From a checkpoint of a small transformer trained on Wikipedia.
Size: 20 layers, width 448, 7 heads of 64, MLP 1792 quick GELU, vocabulary 17440, 64M parameters.
Architecture: LayerNorm before each block, untied embeddings, attention and MLP in parallel.
Training: a variant of Muon for these matrices, 858M tokens, 6543 steps.
MLP neurons of a small language model. Each row is named by its layer, matrix (up: input weights) and neuron, and shows model dimensions 165-228. Each number is 128 + 32 x the weight over its row's rms, rounded and kept within 0 to 255.
A block is one neuron, or neurons of one layer that tend to fire together. Before each block is what it responds to, as a language model described it from the Wikipedia text at the highest values.

Fires on a period after an initial or abbreviation inside a name (James C., B. J., U.S., St.), and weaker on mid-word pieces of names (Wood-y, Bever-ly).
L5.up94 [164  99 107  93 148  99 112  85 153 182 219 107 101 159 111 107  97  68 201  91 156 113 135 127 153 114 138 141 194  93  61 143 131 178 128 134 123 117 110 121  99 158 167 102 117 118  70 155  84 133 155 179 166 136 171 185  96  86 159 109 152 140 127 108]
L5.up382 [130 149 137 142 111 135 153 157 112 134 165 134 162 161 131 143 183 132 141 117 114 141 122  81 172 162 147 113 114 116 112 179 194  79 130  58 191 125 106 196 105 149  78 167 185 103 143 114 166  83 156 165 113 160  75 136 102  76 157  97 143 133 173 119]
L5.up404 [140  70 123 112 146 161 116 113 142 135 121 156 122 124 141  99 138 164 128 159 140 108 145 102  89 155 112 154 213  75 163 105  95 168 126 136 168 178  94 110 110 139 144  77  88  78 115  92 107 151 186 182 136 105 169 120 178 172 150 102 148 169 146 114]
L5.up492 [127  92 134  77 160 169 129 130 123  89 197  54 171 107 125 114 106 126 109  99 119 125 136 174 130 152  66 179 158 111  93 169 125 101 143 148 190  84 130  63 122 151  65  67 126 125 101 110 115 109 147 133 137 148 131 137  99 197  83 108 117  80 201 137]
L5.up697 [164 149 185 188 133 106  73 131 151  78 155 100 123 171 109 143 132 101 108  97 127 190 133 156 135 139 144  73 105  93 135 117 161 120 144  35 127 153 116  82 124 119  88  99 130  93 103 154 104 142 124 144 165 173 222 171 102 130 115 165 119 147 148 147]
L5.up717 [139 108 102 142 155 148 125 185  65 105 151 151 121  76 145 134 167  92 187  90  75 167 171  97 128 106 104 108 154 137  39 156 116 110 114  83  99 159 128 155 103 167 106 127 159 180 127 158 131  67 131 175 123 137 179 126 131  44 138 154 162 131 188 146]
L5.up749 [124  75  84 108  99 136 127 125 142 108 165  77 172 101 112  75 144 104  85 154 105 125 103 131 125  96 153 156 119 138 107  56 155  80 121  98 162 111 141 142 184 150 119 119 114 112 119 179 121 176 194 152 122 128 105 181 142 165 107 139  99 195 118  91]
L5.up750 [150 130  87 131 164 111 106 186 164 175 159 110 106 120  90 121  94 203 158 167 151 164 109 153 146 201 115 134 104 160 124 121 130 169 147 173 100 178  78 112 134 151 141 134 156 146 172 131 162 154 120 114 151 124 128 106 114 101 148 111 108 100 164 106]
L5.up772 [118 112 172 143  74 125 143 149 122 145 177 100 175 114 163 124 120  82 166 117 112 177 117 120 141 155  85 147 152  86  90 164 141 131 181 125 142  94 119 115 143 130 104 112 184 122 103 145 144 179 143 171 118 116 197 109 109 110 120  88 137 124 127 171]
L5.up1074 [135 112 134 103 137  83 146  92 157 132 143 131 128 101 113 134 170 174 106 146 114 124 128  80 159  76 136 130 129  76 155 141  57  99 102  79 102 121  79  71 113 180 162 102 158 117 107 110 104  84 150 158  81 165 139 113  94 115 211  80 169 113 200 194]
L5.up1198 [112  90  69 140 133 141  96 182 180  79 163 181 110 159  75  65 128 138 144  99 122 121 135  94 162 110 156  97 121 118  93 157 142 172 134 170 135  90 130  86 102 145  89 146 106 183 144 194 159 148 113 192 117 132 159 101 119 145 121 154 142 101 163 149]
L5.up1317 [ 83  92 121  96 163 109 133 147 164 113 150 104 128 129 145 106 170  97 134 148 114 102 152  88 145 140 140 151  75 111 155 176 150  99 164 137 155 156 109 107 118 205  68 156  93 111  79 101 166 105 174 182 175 153 109 124 132 159  96 142 108 151 139 185]
L5.up1451 [ 68 118 154 150 108 130 110 143 103 159 189 134 132  65 157 159 128 105 217 149 147 112 108  96 128 124  90  80 159 114 105 140 115 151  95  91 148 180  68 128 169 133 121  73 114 124 116  83 161 151 136 201 122 117 159 131 105 173 104 120 160 128 154 127]
L5.up1576 [158 151 155 139  91  89  69 109 151 119 204 110 173 120 134 110 118 151 149  78 130 141 123 164 177  99 141 181 160 119 108  35 147 108 160 143 189 128 136 134  70  91  35 156 147 102 191 150 141 146 178 111 150 165 149 188  70 154  88 118  86 104 185 109]
L5.up1645 [132  75  91 119 127 154 132 120 173  61 138 108 173 123 159 112 117 142 117 102 161  87 112  93 114 127  90 151 143 163  70 159 158 148 122  78 129 133 128 107  67  80  90  98 156 103 127  84 147 123 139 159  69  94 169 154 119  65 110 158 128 120 149 141]
L5.up1663 [174  92 120 102 164 119 135 151 112 104 205 133 126 134 121  75 152 148  65 126 160 142  85  82 113  97 116 155 110 105 122 155 125 143 100 104 110 134  58  69 138 129 101  93 183 103 107 154 112 113 158 171  83 154 187 181 121  72 149  62  92 144 158 142]

Periods ending abbreviations or inside numbers, often in tables or degrees (Pct., B.Sc., No., v., 1.93), plus rare mid-word fragments.
L9.up32 [ 65  88 134  92  84 148 159 116 182  95 161 131  85 137 132 100 205 107 154 100  99 160 161  97 121 180 124  99 110  85 105 164 131 107 115 142 147 111 104 151 135 169 128 164 171 115 174  95 100 150 120  96 154 147 114  76  87 133 104  43 121 163 114  99]
L9.up407 [180 139  73 175  84 129 110 193  95 144 160 167 141 124 108 103 152 106 132 126  86 131 230 142 186 122 121  70  67 101 117 159  71  63 192 162 125 126 185 137 141 174 160  94  90 148 118 148 147 107 107 106 166 127 129 146 117  98 110 109 105 205 137 155]
L9.up571 [130 152 168 153 150 151 135 123 125  59 124 183 160 115 131 131 116 122 191  78 132 127 131 152 105 148  90 168 160 174 153 129 128 149 187 151  96 136 125  92 114 110 143 130 121 145  97  89 118 107 134 137 115 133 105 108 165 126 129 106 135 182 121 148]
L9.up1207 [107 124 101  76 111 131  65 112 125 107 165 100 135 182  56  82 142 127 146 115  80 155 147 133 187 123  39  77 143  66 145 141  97  96 139  66  89 130 154 155 126 153 138 167 185 126 102 110 121 110 113 132 109 107  96 119 127  90 141 122 133 101 169 170]

Word pieces inside non-English names and titles, chiefly French article or elision tokens such as l', de la, Les, plus mid-word foreign pieces like Fernsehakademie and Vila.
L9.up327 [120  48  96 109 120  88 106 137 144  55 129 120 127 168 104 108 132 113 160 148 148 126 120 146 169 156 139 152  93 125  50  99  87  99 154 126  98 171  54 148 142 100 143 105 129 177  93 105  93 128 145 117 172  93 130 103 111 181  98 115  50 180 164 119]
L9.up471 [115 112 141 152 110 145 182 204 167  66 146 161 119  79  94 152 116 156 106 130 149 149 141  85 133 230 109 124 124 117 156 126  94 116 136 103 148 103 103 167 137 134 109  84 120 135 114 231 189 128 117 126 158 153 100 132 100 137 151  98 151 131 135 180]
L9.up1044 [164 153  79 153 118 134 146 125  39 118  87 146 121  93  76  81 103 128  89 130 127 195 106 148 170 145  94 126 149 142 126 175 115  69 118  79 123 153 115 147 102 177 183  51 137 130 115 154 108  80 197 119 190 132  74 148 110 149 165 125 127 141  33 121]
L9.up1095 [161 126 128 174 140  85 126 151 167  95 125  80 109 149 108 131 129  98  92 117  70 150 168 130 179 123 170 118  93 100 160  96 113 135 147  97 151 147 130 134 144 104 111 108  83 111  93 149 149  80 159 121 147 133 119 186 105 184 127 127 131 163  80 200]

Fires mainly on the prepositions in and of, most often sentence-initial In before a year or in proper names (Parliament of, editor-in-chief, Location in), with weaker hits on date-range dashes and digits.
L8.up997 [125 166 136 175 157 162 148 165 169  92 109 156  65 185 172  78 119 150 126 121 140 147 130  92  92 156 110 124 149 138 121 159 143 106 176  87 137 197 153 143  99 205 183 120 176 123 122 162 186  73 160 135  95 141  65 147 103 152 119  82 166 108 120 101]

Middle pieces inside multi-token proper names and abbreviations, such as the hyphen in Al-Taawoun, the periods in U.S., Maj. and Jr., and be in albeit.
L8.up1270 [ 79 176 134 128  98 137 125 165 145 118  90  85 144 175  84  86 152 171 104 131  82 111  83 138 118 138 111  98 136 172  19 176  87 174 141 103 153  78 114 147  76 186 129 150 154 170  84 144 143 135 152 128 117  97 162 180  85  88  82  55 154 149  81 163]

The first word or word piece right after an opening parenthesis, quote or hyphen, such as "(in the", "(with", "son-in"; also "of" in institution names like University of, Republic of.
L5.up16 [ 76  97  70 126 120 128  86  98 103 191 148 169  70 186 118  78 160 191  96 177  98 118 161 114 102 200 137 155 102 155 143 193 155 130 103 125 130 192 142 139 152  84 180 178  62 136  78 156 168  81 128 133 113 120 101  85 119  70 200 140 180 135 123 114]
L5.up37 [ 78  98 162 132 104 205 144 149 150 123 169 162 144 123 172 111 152 109 176 114 117  83  91  57 138 177 131 120 131 127  84 104 126 142  76 110 199 193  80  55  61  97 160 128  98 149  87 144 137 129 161 159 127 176 107 144  96 131 207 142 150 120 128  67]
L5.up62 [155 182  90  95 137 154 183 180 167 109 158 132 158 121 135 111 111 127 104 166 131 243 147 110 128 132 152 189 141  99 158 175 172 153 122 130  69 145 114  90 118 131  80 129  99  92 113 152 140 118 149 131  43 159  65 127  96 159 138 108 153 140 179 158]
L5.up155 [176 181 161 177 110 123 100 124 130 100  88 124 168 147  74 169 161 163 121 101  60 174  91 137 133 113 182 144 113 117 169 133  69 120  80 166 113 137 147 186 198 216  96 118  64 132 152 134 145 119 175 145 128 159  81 131 136 142  85 212 126 168 134 143]
L5.up158 [ 67 131 162 146  89 149 112 168 174 146 143 200 176 149 155  83 126 177  91 145 124 170 139  79 128 137 133 115 135  90 152 144 220 107  91 128 117  99 132 111 124 124 158 107 132 133 102 124  98  60 129  96  69 135 127 147 140 155 153 130 136 122 137 123]
L5.up290 [126 169  95 154 112 125 155 162 156 127 162 142 119 164 173 106  67  77 108 150 140 164 160  99  99 121 171  95 132 105 118 111 125 178 177 181 155 220 129 195 147 160  52 116 153 158 167 144 112 105 178 130  72 150 100 126 115 175 113 178 109 128 161 157]
L5.up306 [133 137 136 181 139 141 122 144 128  95 166 122 127 123  96 147 187 104 129 150 140 103 115 136  90 175 161 120 120 145 129 145 145 102  66  94 116 136 141 124  85 140 171 100 133 164 140 139 171  84 178 122 143 172 139 117 138 135  47 174 180 127 165  78]
L5.up332 [ 83 148 113 110  80 126  98 117 112 116 167 169 125 119 155 156  84 169 141 127 138  71 123  97 106 174 142 173 129 156 141 158 112  98  89 139 188 108 147  97 127 122 136  82  92 164 165 156 172 155  97 112 135 137 107 160 102  94  64 159  81 111 199  83]
L5.up338 [164 107 147 172  80 132 140 175 162 151 106 142 116 106 139  61 126 154  99 135 155 184 129 178 113 139 167 129 177  93 122 158 104 160 145 123 137 144 139  82  96 134 114 178 166 136 101 164 133 103  97 187 117 196 103  86  98 145 139 120 148 159 103 122]
L5.up525 [ 61 179  62 173 140 129  97 129 118 148 188 146 138 127 154 125  68 119 129 135 162 105 116 113 135 139  97 110 141 147  86 127 163 144 162 118 163 164 121 166 108  92 176 139 133 170  80 176 116  95 121  97  87 139  97 130 159 108 203 174 143  55 128  99]
L5.up741 [111 215 133 150 128 145 165 133 142 194 161 101 113 155 147 155 111 153  99  99 172 100 147  87  63 165 135  70 168 136 176 129 142 109 104 160 148 117 153  96 116 126 141 128 127 102  84 117 115 114 144 148 129 163 102 152 119 157  91  83 146  51 124 106]
L5.up969 [158 157 134 114 122 189 104 156 149 180 135  96 120 100  72 110 164 165  97 121 106 156 148 134 115 139 228 116 115  99 142 124 139 106 126 135 132 158 121 141 135 130 171  49 119 129 168 141  80 100 159 144 117  93 169  70 118 139 121 109  75 125 114  95]
L5.up1392 [ 76 184  97  86 110 101 112 181 156 178 114 148 109 160 115 126 123 122 184 129 163 114  86 115 152 184 122  60 167  86 149 104 225  98  95 168 144 110 112  87 152 175 142 146  87 102 146 128 141 142 168 120 122  93 118 148 170 142 139  96 138 126  92  74]
L5.up1553 [ 80 120 156 124 151 103 142  81 107  40 122 191 173 131 142  91 102  88 135 109  75 197 113 141 167 106 101 116 133 107 170  58 103 141 133 139 166 120  99  88 131 105  89  89 144 152 136  95 130 129 121  92 139 184 113 109 128  99 133 182  65 153 126 108]
L5.up1596 [ 79 126 102  82 144 129 163 127 120 144 123 154 135 110 104 107 155  85 145 174 169  90 147 105 105 168 138 180 172 115  94 154 124 126 138  84  76 139 161 165 147  84  68 127 181  62 113 100 162 115 130  68 119 151  97 164 146 113 179 168 189 164  76 146]
L5.up1681 [103 199 116 169 155 161 121  95 107 136 149 114 134 167 106 208 158 138 144 123  86 123 143  89 107 103 154 113  67 129  72 147 132  99 138 162 145 135 144 127 170  99 114  79 114 159 112  63 128 135 219 100 163 128  87 115 134 111 121  98 127 188 182  62]